python train.py --d_model=320 --n_head=5 --n_kv_head=5 --qk_norm=false --attn_scale=0.125 --bias="all" --parallel_block=false --init_std_o=0.00441 --init_std_up=0.0234 --weight_decay=0.014 --schedule="wsd" --train_tokens=561200000
MLP neurons of a small language model. Each row is named by its layer, matrix (down: output weights) and neuron, and shows model dimensions 16-111. Each number is 128 + 24 x the weight over its row's rms, rounded and kept within 0 to 255. Numbers have three digits each.
After each neuron's rows, "raises" lists the tokens whose logits its output raises most directly, leaving later layers aside.

L10.down467:153113109122139149099132133114125150101158108185143104118134117129121139105127129126135172122115098091130123151102112106117081138104130158159134128098129102127097132113138116136157073149167126129134170152151111181098136075142121107123136090110142157160122122132128118147141119104155100150
raises: ":", "ally", "ised", "=", "ized"

L11.down683:123155104115111089112134117188126118125145136121105116118112130166131113103124126115139161144106096094086134093131112112127103158072139163152135099108098174175171134161155150141132083127143132144131129166136147182170153167132160096103163124090125113156085098128101143108127135131115129120
raises: ")", "8)", ");", "),", " 2011)"

L11.down715:162127150139097146151125153148149127137106124147157161178132093147137137138111177094150112160158149086145146123090118123113100123116094114110101131126160135125163159126140128126122091104161149143107142154164149113072115122128117143075138149112111116145125144149137124116149096153126113123
raises: "uous", "n", "br", "ful", "k"

L8.down1191:131092140131113165149142101139151120108124123153134119120110110183133137134118111164143091160126121144114139102129162083090169111101123141104126095111094145140130127112116131128125126122135131146133098131091130104135143146128134143103116157175150166135120129206157139161053101095121135154
raises: " was", " is", " has", " consists", " manages"

L10.down721:089131089159125132108139148138093114106173118094127127152118131122143151170101097113112148121077146142115142115129105122100130145168137143167133129144080110164120144137123156088144125142139138129168118136150151163126104133129137108163079118076072115125113154131110145141112110165136111109
raises: "s", "es", "gs", "ches", "ks"

L8.down154:073140125119111163150130152122133075165148084115120119120202162108120122117117081107122102134099135154128113092119097111139139157123136130127142137136142110126154120171110146142059126096124152110118117131149117149105145115150150121129141143131128105168111165103154157130110113122137122112
raises: " that", " they", " he", "ire", "We"

L9.down598:161118112124133116154115105122151200184122123157143108097167102116148114106135126108131086095153081130134123136123122088158197140171120116136130123148094130124180110145135153117135149129094152090115114133141116145115122116137063124126137102144110101140123102139116120165138112126105157084
raises: "ments", "ncies", "ns", "ts", "ries"

L6.down770:120151095156063161119130123194132167148125171106153137115156154164090162151155079112130115152162132135111132184122100109142139120104106123119155129100125159119140096108118119120126139102121151096110144148133125106123098146171141142168165132155158132160102116182166118133148125082117119152
raises: "rs", "ncies", "nt", "tt", "r"

L10.down1010:137144117060130133117156189124118145114134085118135130121127103115114139128107119104133139123171153121176135119132138153125105138081110101118137135148099121135132119144131131145085152163139100121130117118124173100150102139109117161151099163146068147194171102124108122120149102124146143126
raises: "born", "ious", "ed", "uous", " date"

L10.down1187:143140133104107106116098125131138129097097153151131099138121130122101155172149102153170124175088151129077133110103137140158110147099126142154149101130137148145101106133151093147063131119109173100181127125085110105112138091127144149106121138135132125141107149122113103145105148127149165150
raises: " charge", " roles", " role", " place", " office"

L9.down571:153172103146133094127131145124140147077129138096118124126103114127129139126100142141087106111119120103136105142113117122150109131152116131099133131127131128095112084086162170059148100133094150147110126150152128153140112149083080128131143106164142087177165109123130115131096145118165178124
raises: "ize", "ise", "ment", "sh", "udi"

L11.down711:132172169127171148130186131155066127122130145082145175115142134091169152149148112110111144129143125121085153092099124105119120129102122129168161145159177130140115145099116129139142150124123130092136118152089164126154112094066140127111121135130138150136089107143129093120139142168153094113
raises: "'", "’", "all", " Did", "ates"

L11.down1019:176137124076148121135083093143133167078142186118106112147118104159148143126140129129116077137142140115117104140101166101136170105141126131124112132146101152152115115130120135100147119120163157159138074143161151103141106127129105140110102155147165143122137140183192131143132128098136122127
raises: " was", " is", " has", " were", " are"

L9.down182:137107069138122100102112126111132125125106151140114056134114142127090167106150116148188127124115126141116122165147134117106088111084143143125163095135120163118118128140145135164140125101117110097133145144125125164120158132141123107099170115107123126143095096064090176110117150095109139144
raises: " being", " serving", " performing", " spending", " joining"

L8.down402:116079126128103144138124151109084121130133119127109147131131108117131143121116108103124143116152127107141131083106125103159130096108098129139106142141098101113129164148122110160138123116160110131139115083126139122110104081120159159123118154120109124113172111169135199127113162092176138155
raises: "-", "-5", "-4", "-6", "-7"

L6.down602:167142116143111118128108112114117180130125170121139086145148116166137120101120126177139142138135089125172129128169165106157078139161102122158152154105122128136160126112132110161093176145153108143164130123095160133154111079154089148154118110141139126119126166171169145120137138139131098123
raises: "ed", "ated", "ation", "ations", "um"

L11.down702:111114124104162176110125140111126114115105125096114123135155101104129124124083148091144119098160155134144085124153129161118112085168130138195128110138123106147119163152147114126155143104131094106108153150125126091104162101134140140090137106077140110107136152137179128153135126186134121049
raises: "tal", "ped", "hil", "tion", "tle"

L10.down776:100129091125161078138140140138150095067136159178132118185096118122125137107153135136106128124095116152077140071138130111132089147129121071131137138154129085190141136113141135136132151140128107109168139157144188104126125119150131177147104127108177144119143113113169120120138133140112073144
raises: "ation", "]", " absence", "ations", "ese"

L11.down255:141150109136108165171139158139145150105131182108143116133140081140112138133147110131114128114129114146137110202125172129114138145092153174119112084157196120124085106103151108142159118111130083125092136119094119155140134142121135128172111101139132103111149133133112124115104130108096135141
raises: " include", " have", " such", " including", " like"

L8.down803:113140141097115127121148113146114149122137090154097133140101138107139121123115171145144130129070162098099114116154076090139100163138128116109120174157131107157153091087151172146148146152149129101149115133121117132139135120124129192127103133138126156181126120116098107134154124142095153139
raises: "uous", "ious", "tive", "tant", "ations"

L10.down300:114140144166130136130121157134124124144102129098126164100142105118142155109119109161088163125184136100136126097113127090132115097119137161148147073087094170136163109122150162117133179122133116145146120086123136154095171161151159144088142129119170134152120138133103123168109089180114167133
raises: "re", "res", "reg", "nine", "ution"

L9.down1054:124090147130119132127154102100138142113134110138164149134089159124108130136152144163145128125143101090129135138143133131141149159122152145121123140098134148129115099137157135185119094132119124145077119151152146100096121149133138104106095156190154148144157125138124146133156082122089114122
raises: " it", " them", "ize", "ify", " him"

L11.down1129:138136147119130141107132115102144161179072074146137145137096131098108108120163142118211104127141146107107093162134114114115111108106118123114115120104129135120139103168143104118080136098108122154133112139121145154157144131143109139150179122114112126092137097164120110131173136085127098130
raises: " arrive", " are", " become", " include", " meet"

L8.down153:099128132136116111097072123121136129171133172152087068166116163160103120101123102131121163150127157099131106150139110129137099116159127116129162103151150143089122123147120132152170116087126096120140179167158106126122148108112108139121135131098143110147117152097123123124183136120134123163
raises: " being", " becoming", " serving", " taking", " joining"

L9.down903:119113085121137174113141115102176113120172117139135080154088120159156112120116165129110135093117106185132138104161114133121109126157133135121131136154116175117098135147143114164092121114073135093150109126122148090084136123131162142146114128101124069113162105165100139125162129157148081116
raises: " on", " upon", "On", " On", "city"

L10.down581:155085118122130151116118096120124147124149152117119132128089139129167143097110110095128108140133106140121123124157136130113145120073168132092121119132156169107134120185157126152134113100160145149149195128116139161117143106111151157158089152100108124165102116152156135059099136146114115139
raises: ",", ",400", " 2012,", " 2011,", "\","

L11.down903:118068142167112122147158113120109171122095118087106102183143145150129126101106165162117117097131108114101141149109149144102146146111104129169113147085101096102129130110105148076109128114161125102137149138105130159153164120094124184133130132121150071175112151123147107136134105120090127074
raises: "s", "tic", "order", "sia", "sburg"

L6.down662:104102140120137092125147114098121152127135157135164126130094143112109109091143158174136135157106106129101121165158141104134089168132132163115127135144144123114130141139097144116126109140138130127096130150126144082172123131140101128158127111185179105130121157118154166112082141114097085116
raises: "ify", "ize", "ate", " out", " true"

L8.down613:112127114156125146139100139137121142146113099124105147129126101099109128154129142118156179144129093154134143144110094134110115137179111103127135143122099089093170154100136127180118127153086068070117106153135118115120110093173117141130171133120128122095094083103092133100136130116140155132
raises: ".", ").", "1.", " 3.", "\"."

L10.down1224:112099141130108125100148144137129140127120159141146121106166122162103061117117159130126147137155104155081140122139098152145158105116090166148146129100117156108144110120127134136142196123102136102128131147108125158068099155120119177089115169124110136153133150149134098132169124112139116108
raises: "ed", "ized", "ned", "ised", "ted"

L9.down445:130109157130119111105129132118112142135082115154141108121096152138111137117128127117107187143148129109115140153134122138129121119092114042156165137128124104138127149129180140127129133186101113157102119123131152114120155121138073134156162112109148084099141151134103141164138097174108171149
raises: " to", " into", " beyond", "now", " towards"

L11.down218:166123131120128155136109105124105145110110114141106112125118137145121139141157122162139144135103117098115131150148112136117134104158116112143103146145156119139134149167107143141160102159112176122121152140115105182108143083091113148116134098130134173106100104133083124175133110160131126085
raises: "ized", "ization", "ised", "istic", "ize"

L9.down334:083120130104114113107175119111113157070119110184145144079151120097114166104124156137145095132113107171114154087113088140131156093152143147127139122118125095130135118131128132130074143114087102091119124127152137168101112130095117120094120117086139147177154161149048117142165101138134118146
raises: "'", "\"", "’", "$", "\")"

L10.down491:132141092079157172086112146124133136099142128129093108109140137144126112141150139108138205094164098155120103158074105123099127167079169130109111148130161127103157149150132108140124121130093108094120125135126135125158136156142151123122141133160126094106129098111085134147142146140123135104
raises: "):", "shed", ":", "National", "ver"

L10.down423:092137144110118158141126137127100151135126143089105121147170092127095139105119158111122119094120106133123144111151103111120160167118142133147154068148117132128117145168105132073124095103083139161122162133150125098140105192139173133133124114135090106133109143119105098172083111115137099113
raises: "by", " he", " we", "in", ":"

L8.down1107:122141127159165129188158142127117169137134132142122105144115104124152155108133121110137078142116140121092127167151082084155171137117146148150145104155121141141155160140175137108150118119143131117149112139140154151114126135114110109090130119108126115099094112128104131159141120109156132155
raises: " locomotives", " schools", "ncies", "ments", "ries"

L10.down373:133078103167128113128148089130092115124124090106122105098106118170156145140151137125123128116166091141144086154120097125081152166157156177149117157129169125118099107119140094162132140142119086130115109084125148141143140109155106124115117183124113138122131180118108148084086134168098128115
raises: " ", "ister", "ification", "pon", "mia"

L10.down707:138139126119114134115126140154122084102119135131107179102141150148139142118156173128124156108103154128114134124117118087141123150107145112138116125132169059122159077105149144173088122115097111077155110124119143155116146169079124128124088091154140148124146107107095145116147118162116152131
raises: "ncies", "ging", "den", "spiration", "ship"

L11.down553:105144097111131119112114127144149145067085136148065103144174146137099117142164117137135166135135128134118110114078099149124122170095155164097111105100142110136173143154146131111139082132142120085121170137081154156159134151117165161122128130146127116106116131109122097154127147128129151134
raises: "):", ":", " Swing", "ut", ":37"

L6.down58:123108129157108124141117081172135110121116149088120112115146130125129152140153129125140122143145115091154107157130150151154117143111137116078118127122162098139129099142133112105126074088115144126085138113121137119143113139122122132149143142110170143136127150148143133153142124106094154121
raises: " include", " are", " were", " included", "lly"

L8.down345:146152145137082140087107101140148140113101159146082113165130137094072129116133107140121143124152098140151106123117150097110127102085161098172163102071107192092123180114117125145085107138144090137145105128147163088114115148124105087134174129126117125152139117138164118163120148096132129100
raises: "r", "nn", "nt", "rch", "ng"

L10.down959:194120132106151158106120140179160155087116149147135111170077093186131175115121111160091095112161130169121092147122130115117170104143118160123134148136101125107148122133129109130135122100143136121111121148164140108142147061140122096116148147136157115108151110165146122142107152109104130180
raises: " was", " is", " would", " should", " could"

L9.down215:153150116099152146125129095112095107129155095122123147115161142101126132093157195147087161088150118172164136112116119140091136165124117136150166142157103133128111145145109157079105147094079167128088117131102102137149152112097096108103122143075115078103113095136095105115160136166170063118
raises: "'", "’", "}", "′", "ric"

L9.down358:125090117138107139120124149114106095136178119124161168140101133114109099135094153116116121078116097120116116106107144105105132130129104093134132146190095148095114106113141106136123104121107107134139132115151131110132111131169142069138106157084104131208116088131124121114149122166132135140
raises: " by", " By", "By", "volving", "duc"

L11.down123:131097087094141154112125096104111136112119094128134141142106122099126122099128146080147122077134141136107150119135129099182112132133142157121176116147142138143116153128135115100125161124148138125145121087100142132160133167154156144117120160132179147113111142103177131101134129124147109140
raises: "teen", "ence", ".5%", ".9%", ".1%"

L10.down1152:131140152123117134118137143110143110131111116138119126137096206126097132153128145127146129123150132138179114114143109143124132142091124079105152097189162149137105138157186115110134144142149154124102100159091155114130106140191140138139110120143098070138127125139109145136095152109121150138
raises: " to", " away", "2", " into", " west"

L8.down306:134171125153125143118143131135120065125094113096147124113121149143145162115137133136146144143085112143143148137172107124140104124139121137092112166172141123110166100125145168123127148138105178118090092112121125106111110142067167139105117106150132117058132089105164090136136114113075120111
raises: "ン", "ー", "ities", "itude", "ction"

L10.down1266:142091097091090129183116117154142142157115131137133124119103112143134151114124127138161072156105142128103135113100154129120129144079123150092106093150103159115143106121095116089144122149155152148133108123127135106135119146120096137135105125168131160097136124174152142126125127117160121140
raises: " were", " are", " have", " was", " may"

L9.down260:165098112133084111127132117118108149126086124142125117090079137170108103127136152142152128126080127153138151181147161146138166121138130118109131161088117163132081164180078136127135140119133112171149152131156147128110135181168135086114119118145145113148082139171174136098116121142098153086
raises: " him", " them", "ment", " it", "les"

L9.down1053:137120121097167145151132114121119136104137162145090112082132110126084130158083108132128102107132122111092103136145128162134136155119150123099150118129140108133111105138113168081189107073145118211119118116111156149109104104104116122183147083104139107146104135106118098117122146162126152106
raises: "ly", "use", "lie", "fold", "ally"

L10.down152:130076131139121111133147139161151107135138150126121092135113111113149121147092110084136142172147118119084139137101116134170082167101128093124129164108122122089164125093099100130150128130117113140126135118117141138116143108127163167191095126115158136128156113131096142097141148091150109128
raises: "al", "ally", "istic", "ature", "ary"

L8.down406:129129096110136135127167120154150166166085101124135133155104143099140140083158149091157135131132158078129133136128135133117143152135159143107144110136134112084117085147167110136098090097123122162126130097140117123153128120116126141105169120141145152103130150135109126152162143091088126129
raises: " were", " are", " include", " have", " produce"

L6.down763:166138095140104147146105140079141131110170112133126120162112139133082097134131163132113127180145117160100123146117104151134117162105131133118142142102146126093168113100165104143119141152127115122123076138112091111093136102088142114104088110171111141130191119179133161132164146119144149150
raises: "pel", "ed", "ature", "ile", "ted"

L10.down928:124155137140135121174142172141163147159117152107124112160121082092143151193114106147105096111120123148134076158169134131181166131141130141154110144147154143111146143087113108122195100172162169143137177121123108128111085088102119108173122137105150146134132134072122132119135110096130131116
raises: " |", "),", ")", ";", ")."

L8.down415:142149115119164131142117142120170126134111118122144142168089115091101125077169172101144092094171143129162163165155129136137102153131190123117139114108181145097140076137132090152097084100115123134111130098134135118177102138159130139152147112111127141091129145144111089105174128119102125132
raises: " are", " were", " have", " include", " bear"

L9.down1067:082105148128138134099140094091084108131154113132144124126130082158102146141123113104132146117093111127102151142151087146140121149132117106125131128122159094129123149131126147094098121092129159110115134134114134135113161126156142131151144151129110126151109100139033139141111164118115191065
raises: "|", "-", "|---|", " ", "1."

L9.down10:175143107099150129112115078106143154111147127136112133128110150172184126142152120149087085140109113104096087150089146157145147148104104131098116136129127130122135114175111124109105131138182143149093129158142140123099124133137122148105126140170138143114157159157188146118084095099099111138
raises: " is", " was", " may", " would", " does"

L11.down501:092173130164143106142146125133095111126180110116104135119145162117114138132124119151110125137074137135126144149125147118101139103149125122148133160086143139131108153150157127142119121164137131149143111122139125100154123122196091090171135140064151146110121121153129148158149130127146138078
raises: ".", ").", ".\"", ")", ";"

L10.down778:165120122126162149140114150115095119078133146110145105133111118130162126135110158120130113089153141110115133157134111091137095139135105120161148113146107135124125098112111116126087119093140181124164102131206168089120142126126118078108102123112151128166182142127084158114161141096107154063
raises: " he", " him", " \"", " she", " months"

L9.down570:135165113114096105122098177154109128137152115124120126087117122170153115119126130099184128152098085119079132108122079110117118150090113157166184145102110130155141143172161128172119104120132148098104124135127126141143154137142172139118162149131136104138109126150108118129139100086097160124
raises: "):", ")\"", ")", ").", " 2011)"

L11.down774:117119086118110173150129209135127145104115127103128126127131188135146139166160109136142106146118155176101101147157124121126153133114102114127125143106110135157148170121087133127133156096129117135125137179119086115110130113129116141134135135135137180122149092110147101125121131120167129151
raises: " background", " side", " figures", " right", " seats"

L11.down604:123154130136130135142120178107125128127135114118144125106158122104129148102147162096140123108128146124135139123132116118131143115173135123141136120146102140061158112087144112144099084126158130107107166127136143088162149134146115165120164100161155121142158136141128116130140165087104112100
raises: "Professional", "\"", " \"", "]", " Albums"

L9.down500:110141140166139139130115142177153109164110083091113129110123129090130111104142131110152161135096141128144130125115126148120141128171128106129151132122121111107146149083152106181108097140135103119149098127114129124130123142131117108077161116108139109100108086099051160132148149123142122119
raises: ").", ".", " 2018.", " 2010.", " 2014."

L9.down298:177099140094098129150106092126139133134124147065101163123140148111115137125103140132109159122103152146084124153067126140134141134104134112135117132096132113149101119094147149126107133154095177123182130144113117178133154166116134137113142127135127092151148095133114120128150126124172135128
raises: " importance", " role", " roles", " place", " over"

L10.down246:108148145154146130152114113132117088129122092157202125074101099118102138104061154112124124101170179113135153129155147141096108094161131173139113161124136114112112105118150141101108104167183128098152115119162111132125124141115100133122157111140142129142119105141080129112161109171135121102
raises: " his", " her", " him", " he", " Flight"

L11.down512:129162178115142164127119145107126141148167142116138107153135162102037162115131106110133113118145131119086124115138159079143122142126175134135132113071087112153144141127137143125130132107137095160139152117138129115142087112164066089148129144137124139090153100099135127138146100135076109084
raises: " of", "ister", "ang", " 100.00", "escu"

L11.down273:103130164139132135151187131147126150143125167119133128090147129105126120115061094128167109108077149146102140120148147095117153127083124116126139138141159134086112129147096131129122147083141133115145104150101153125122120142153139117163128149129103118120130127182136143114107097146130110107
raises: " I", "I", " me", " my", " You"

L11.down523:142162066130140146133162088094132155133114125144074108102130118147156129092108127148111134133126119092115137191128130113143121143132113145177077111125129113133146126175157116132149127121155142102114107148142131129112123127107105163136146149083149125078118122103095096112137117173140095109
raises: "ies", "ries", "ors", " (°", "ncies"

L10.down1267:117118121099135132115131095117143129127126078141149124180189116160150152118120170099135166164142142164180154183083099097163108155102143146156116098136142060109114129155115110095131111144110077127151158142112147139124137146139109107123152133135169096161136118131123114120111129102117142140
raises: ":", "):", ":13", "ei", ":04"

L9.down618:123123136118136157140162119112106127121151125150119129131155128128128122139134110117172130137180114111102125087127074112099164133139124144174158101143128114124133127137133129104115128131115129144127141088119118126128095117108106177120115156112109134141081139103148166122113125161122115149
raises: " they", " he", " there", " it", " we"

L8.down557:146120155106120112118129127151102112102158119131122172097122128094104154146130142137119144130151099134140144117144136149103151084126153135156161115149153124173099147118125181116096101103071149119108142102133127150104132103150084103087109158117160140128116135113133086105152094175129105090
raises: "'", "’", "ta", "}", "Population"

L8.down759:144144126093127090129147135133125162129111128143148115141141157110175139118092149136145141181143149074145142085127123127169137144174134123081137104133157138129102127135140142133131086154113129088101100135140116172099105145086128152142123143133200070170134145147076120135118111115159120152
raises: "ize", "ise", "pire", "ify", " itself"

L9.down202:167102107111136179113090116104134151146128138157137165124109150135119167141140162131112180120153117106116159110093129136146089135101136121097193118144120155142104152182112146116098129137119157147129137130128134088112107116130139129168126133118119162087105144125126146068127151093147132148
raises: " way", "bed", "way", "minute", "circle"

L8.down1071:124091142089104113148099130151106119170124123163191134130130108119148162114121113156095098142128155129118070145113141160152154090107157100150167075133114143137149151101143119126153099142129157099110140114157091151073142124095146148144160125108134097113102098145130148137097180162101108113
raises: "IFPI", "pole", "onic", "ns", "ł"

L11.down416:123097122132123114129062129096096136137103128116155135134113130086123146167146127135152170110118148105065125138132143121140129154129104149161089142113105098139116109130150133104128119100154141154169164149098133134096145105126120124172107130105108087146095133131087152150109080131104130103
raises: "s", "es", "gia", " place", "ska"

L9.down452:123123135120136163102192128158083111098157121156153080125133145188120133137129122110110133098133120155135116090153133126117071136147129125151121136116103121094155142166127108152111124145106145141127148114175179130119097126139163101122124176126137135121128133126147162115089088106115118144
raises: " it", " they", " he", " there", " she"

L10.down205:120125123150108131130136125139138135154144091126151177135113158141088136112100109118150131144115162127146145129166105095139107121110108166099136162150111065121200106137135099109118118118114116088120102110145167137111139092108138201135129142126089157131125126128117132073118202113118114149
raises: "-", "ward", "-6", "-8", "-5"

L10.down252:168141147145100128111177092144154141139127147159127176133149128139114122118116089132143102110146171096121157132148139129107120152124179126111163121127145112133132179128091165106135108120108117122146167096121171105102137153114120119119131149120078128125104116178127171086136109142110129158
raises: " me", " my", " Me", " My", " you"

L9.down742:131157132152101148127135159146127126084130123148144132122168123128158115130120103129129100157140147131114149077138105124113076161153124171151118121105118157118154158109107105159116121110131107136107125095128104131112178131170136152169058134157118116180081138084105150114079102137120171112
raises: " that", " they", "which", " she", " he"

L10.down805:083105066125122104112129173143131116125149111063101126157154141109111146183155124119103124106105173128095143125116113161148185127140137141191091131137094126142130137146126118105139113122092083141161150160115092155113161149110151093146134107104122115071072120131136148121093137136154136102
raises: "es", "s", "ies", "rock", "ities"

L8.down820:132105135094124131181167140128109110114152134149128132095115120171104087185130088171141158090159145119138147104155112120114128111127122111149117111116113094114146118153137075106121150158132139139135145107126170126120130131105135177126098182141107166150107112140172153158080108126116099156
raises: " there", " they", "ever", " it", " we"

L8.down584:167093141169104139135113131077097106123151128120100120115136148170126100123095131104170168095139145135154115095144090136150131103108099142159176172091128140082163084098103116135149116133155126102111120138186117163098111166129118148128098144126113124157165141156134133114134126134115144107
raises: "ment", "ned", "mate", "ten", "ed"

L10.down197:121087109092145151167142152130081145138126060126098131135105168108129152070105138144143158142136155121169178087127137177119120137095158120153156125129130152107127174142111111151132129076123130145136102129084104148109144129086187114112110148174086140124136109131147149135134111145126074100
raises: "ist", " times", "cher", "istic", "ists"

L11.down823:096143127153093132087050186146105123124141122107095135112151092111125084110132143105117142147107088125158145132115092118139138127195131113123109094152145144166151122138137134126101101111080127080105128130128097151151115142106123162133147063100122084135107102092094111137159065106146113102
raises: " when", " after", " because", " however", " instead"

L9.down169:102136145169151120112153082099137119128132151085156140146131127088115166141118141159160114154079110181143139083153125153115131170124102144133167140109107103128110159114128104157095105131094138140114109123144143157100117114117135080122128126089107130154142153133114154145089132140133156102
raises: "\n", "$", "[", "\".", "\""

L11.down231:124126092144149134116099106160157113164153097124106173115118125154108147143122116111140106131133157123114160156119106147121131171161139092159108151155129112088144109112110140124147131126157106123110119116089148135128143114100132102162134141111078108121102110105129142131098132143092151064
raises: "s", "sley", "ities", "water", "eau"

L11.down1015:125117126143093096137141135110153127157131137129139159145180128119111102154145120185104144125135135175112125129115138154157110091127120091138140176116109159114099127117174150123129141121133083067149140141150085147115097113144100134114125133118133113134107125119116144107162115109146093127
raises: "ted", "ed", " destroyed", " arrested", " issued"

L9.down1098:151142150111074112094183099100147150149118121136142122108138182115122105106134121161187134143138137141119145106152150155132113130148138122077164131123136112122120178161110172121090119152135157132125119115109149143140116152126149172133106117145175094157115133163154150168083090091121145149
raises: " its", " into", " it", " them", " their"

L10.down596:105155100120161100092128181111137129129080137070157089107125157154111141147129163140113141111098172114124133146117102128079108099125151130195135111116073162144138150133112111072063089095125150145119133125098155119153171159130124134112140155096138130147110134145106136117139120129121171089
raises: "s", "m", "ska", "sia", "Career"

L9.down473:113139099101123149132093159141117099117102119111134100136089084125121130129108116109086123129148107166157103134134105133096107127131159113140133116132116146096084121169153128128132089091148160146141149183143154126122123131139141089133113144082084113133154130128119135147122122124118125118
raises: " him", " he", " she", "ir", " following"

L10.down643:131148151160152166135148152147136133094162149120110125137115150097106103174184132120148135161117117111083136167093127133111100123181069092161130116124090127132091119122140144150130107176144108105102141173118098100130118102118074170112145110088124126127163125124137123124106124095140145100
raises: ".", ").", "\".", ".\"", "long"

L6.down29:108127073137127122093163129122143141147154084151127147123132124133152074173133105160135113104128133124103115099160101098119069159121127118182136084119151140135097125160129115157117104117121161152125140107102094143133084151098132104135146174152106121114114105124130155157139090125138127112
raises: " he", " she", " it", " they", " there"

L11.down1216:126085142093120122117127168135139147152127112084129151130159116138136079117135108106140086133094118113174161105105123140141148156128114108142150109124117137162096147120152085119122096120098105082082150105164148135174135125083120088059142104120131123115115187109119126149119130122190133121
raises: " in", " after", " throughout", " prior", " during"

L11.down963:109089130119098154118120107133136124137163141135130104136103116146150120133138116156110123081115156147085134082168102124082098127117136103099120180128151132132163144128173130115096133121130139135106171148171171161154140143134141117119131123150104120115130113115145117078089159142109145138
raises: ",", " it", " 2025,", " they", " 2011,"

L11.down155:101147101143107149113094139141113114106127144143157140104168143111130132132082123147184117129124146133155086141144133136108189140100112139162109168142151165120109114162139139112139109117116130109081124102130143140150142110152174143135126129124152124140126111115138138120110143144115147124
raises: " that", " truth", "wan", "pole", " they"

L10.down1140:129107114139109133143109109133122143128167146140154117136112118165158135167108133147118098094125151119108105071138110143116107132074179107136118139120157119109129142124128126097121138131142167190146162119156150145134121132093159143145129152163123139136131168096167161128096104119094167148
raises: " they", " she", " he", " it", " there"

L6.down445:111163160092098169163154121124167111137113113119130109121110182173108122111163125146107133123145121122105144105096135103117119116161117132124141145126124093141127173133135122162155125132130143143124183110136133102151112137131121193101118151114124128157117081089145152094102112124134136154
raises: " it", " possible", " the", " there", " he"